MLP neurons of a small language model. Each row is named by its layer, matrix (down: output weights) and neuron, and shows model dimensions 160-255. Each number is 500 + 25 x the weight over its row's rms, rounded and kept within 0 to 999. Numbers have three digits each.
A block is one neuron, or neurons of one layer that tend to fire together. Before each block is what it responds to, as a language model described it from the Wikipedia text at the highest values.

Word-initial consonant fragments. Short first pieces of words split into several tokens, mostly c, comp, rec, st, P, as in c·ard, comp·osition, Rec·eption, often in section headings.
L5.down271:477487502492499514492519500460504485541531488522487510541497496502541517504487505490524486552457525461498465521459476477520496457503540505535515527471507510564487492504482500494498473453535496547451467499519545494469494484485497526519507498518518494482500504552481497446473508517518507492
L5.down591:530470494492477480519520530492487454506483520484534481485516512494502488517510500473496495496518512508562500445522468499474531510527484521477461492467488509474515501527484511462487486466475538518446479548510487493482480473496491489510521526530479481509471481482518516456532500496510489499
L5.down605:492489501485522465535527489511538544517477505467490496489476515474562478504451474524539445491484513481532458540491519519476501511499531507486489526495485483511458490439500482511426454521513462483550541517482525499479479508498499545508514467516511495479493527491488478495519488533523491506
L5.down730:508539490458462498545511533487478504533491513470455489529524454508476464492507489532520533476485536487484502520481496493513519528505503481503532480498526488508488510438486495499511523462470485532522505529482502519461502512490480499537532538485503511511493469537504500480510527547537500493
L5.down774:491507503479461459527494493521515498502494486479522482493532517497488511527537571534545481502489483467512464487495513454482549502512523564511509422497504464507491499515522495496489514465531443513559453509489514497500524487470533493531542476500463500498477517512512486533543479507461510499
L5.down938:510446489499538484503517462498473495494492525485504526462475498453467537513484473506483536511489503496515530484462504493463514455557520507524476529499484492507501515528497500489461531452521539508464484506530536504568517529492513502511464510547461463513527514542495443488508501538491473493
L5.down1062:552564503510515497453509524473528474507516466464519493534477446444504509461499501487488500509476511516501484516488472495528481475497509495469501542503479485523506507524486521529512513466482511548512490561446524520508486514525494493555485511488477537501495531503490468469540484499540468510
L5.down1213:503489475485499451518508505549459485501519490497512531476522504510543473503492496512502471518463495506517517466485499505488503471517537521517507443519461484531483507532528511486518491499493536446516481501529499494479489492526469528469454464471550497547488510502496480514493476509500483506

Connectives introducing alternatives. Conjunctions like and, or, as right after a name or clause that links to an alternate name or added item, e.g. "(or Szársom", "known as", "Newfoundland and".
L11.down598:504505481531456483515502497485529523526515521507515511477470495538496540498531510514504503493515504541440492525535468501544489473472515491492522534529518487528502515526530477455506486536461478534557485511489530508489495517469510518509529493479505512479500461420514480477453505463450445442
L11.down600:532487461480481528545502495510509500487537456540463521538512460557529500498506516509476493511479469508513474489517531485479474506524517546434495493482511497503521504502509511495491484496505481509484495488494473466499514522470514515561505476505510515542514491450603528496490513498516489542

Word-initial c fragment. Fires on a lone word-start piece, mostly " c", that begins a longer ordinary word split into pieces: c|rowd, c|atch, c|ameras, c|ounsel, c|urrently.
L11.down273:482542499480516466527519463520553441482527554510486517499487496503512464469483502506510516494517544492526490508513553482527502505484506490497474487470508529447510480464514517516448455496501467503525500493502478505528522480496513492559451488504508527506496509505502501456485521566494505452
L11.down870:475505462461506504559504477518458481519506546501506522494485505453504513494483474498468519486520527548480440456507482490513484521518502488493502519496484459456520559487518472466529508508495509520519495501488483459486508493465500492471507482477538482488482497504464488447458464419526536467

Coordinating conjunction and/&/or. The conjunctions and, or, or & joining two names or nouns, mostly in titles, lists and proper names, e.g. Albany and Eastern, Aliens & Rainbows, Hindus and Muslims.
L5.down45:481537478515557469451466535504459470490512535521480571498489472488537486514479516513513499482533494518531461499524476538449451486476482546501508500499466435477483551492504499486548491511497513464511498493499485485493527493513521490497488490496489457466521494524538487517449503488488465523
L5.down159:502515481546478529482484516537491523490529482503479528480484470499492558498500537515476506515484443470550511473490514453502517553496484497486488544526505506485470495504527464502487545501483531498545511540508525478507457500521489497546510532465456462472537498495468514479500467520518504480
L5.down483:498515503524518501510535523517473520491521513494454483465479499525457511484451505543503517501438483484516469513488490492495491478549511530513454552503461472473492530497508488537556544493498516528488495493478520528526519466543498515524479544492480481491509477546453469502485493505514460510
L5.down561:460514516531510525497509455519502514504446491503498472466486494528518508449478499481461525496552461468510506491453492486545540511494500477473474487483493474514471493520497484504522519509504510536507504540473506531503517517498496518461527476527469497515528511489505508522473487496488516454
L5.down990:449449501484541457532511497502546513466516528514535535503488498523521488442497526529485452529487508472523544518537441481486526532472516524511504494499537497463509503493492523520455501502459553485531531490540429482481497515478509474485484506507456501514511512491464523507541504501477497504
L5.down1012:499486506551459498522466503489503501485521478478472515534498483500465535517514498476495469561496474529528460514532541451560544481489492434504488493521512474541469541524478491482511521508568496522487465496493514471478495544504506520509533495472536486514498522454483491506499533521481527472
L5.down1154:538509489490489489488478569478496505524495454482521508511497505513476478492516514479524529491498488546527512521475535503500486506522552538552508551524459515530466478474542453519478530498444503513489519525475493552501494497477491531483465523483516488498504503438548484495504501516468487491
L5.down1248:502476515473527463505521495508453552525468504502495504543498530469471549506484523506493501546462465521482496516554470512492517505466537440511501508513495487460476538538486524479548499535499488525526501495460485497496500540492495497497527522475501457523553519479484502540523526522508512503

Word-initial c fragment. First piece of a word split into tokens, mostly a lone c, as in c|ited, c|ourt, c|ard; also rec, D, col.
L7.down565:506435501527508507496516523516489485505505485473524489477531521483496496535504521512503461531479438490497516498499530493491477467475496510441519494482456501487512496507529517535484538484505480503474485494501483487492457507515475505542460464447493475518467504502480545491522540544521473498
L7.down604:475480516489535510513544502496493451496515503499490486498503486480458526524532490485454526476528475484506458531516461446507494500490511466478533477489482521494476480515496510542504445499449491481486536535497443516475516539467458537483517483436504477517510547489542498512531475500512517531
L7.down1129:538500513516493446578480519503501544519519483508516493525494512454482491500444471518481477505520504505476484483482489532480490507493535460518495472477538485555496512510478484542471463498489530498557501505490518485462480523515462519469491484511506499485468467507502470541512487556546540499
L7.down1140:475474551496548443466501507457525521523498532503506473523481522510490488456505497519499508514481525482445528493494526493528511477502458543497469499472513499497487529499477497474473483531472508468455488542498486515485522513520503514465510534502502570512525475516544512494466496487507504547

Coordinating conjunction "and". Fires on "and" (sometimes "or", "&", or a list comma) that joins two coordinated words or phrases, often paired adjectives or nouns: psychological and sociological, 2022 and 2023, local and federal.
L7.down404:457482536502539463518554518529503519493497482517517522545511481509531459520528495513523493511513522533439502496490442530483442518511526490499494507514484463522515515545524531461499492513492481505530507527506492464469483561518476538515477537497514512479517522452539531531532483500532496530
L7.down904:482504481507496494548469471528513463503500478494537487491494498469466526483517527485477495494493512555490549543483530472482524575548504447521521522511503513476501533501497503538473521485506506535526502508496472521540495498509474500501500469514509486477510517476469509520466526487467534542
L7.down1207:503514511487478485513513503529497516521504504484534497467475512509484521509509527501507548482521505509514536497496553567459513499488505482475491477543467509529512506502510523525541504424498490487471525521532496463527511452517500452495552494497518505483481471525532477493459489502488523498
L7.down1219:436494511504475502466508452507461513491505477512515519509504487483541510523468520485529462501511489527468500478452492539496488487510484480523518498530422478558499501506482466484534501510414481515525502497539486526502460538494461512513474500488536534516562470508453487498485450573530530497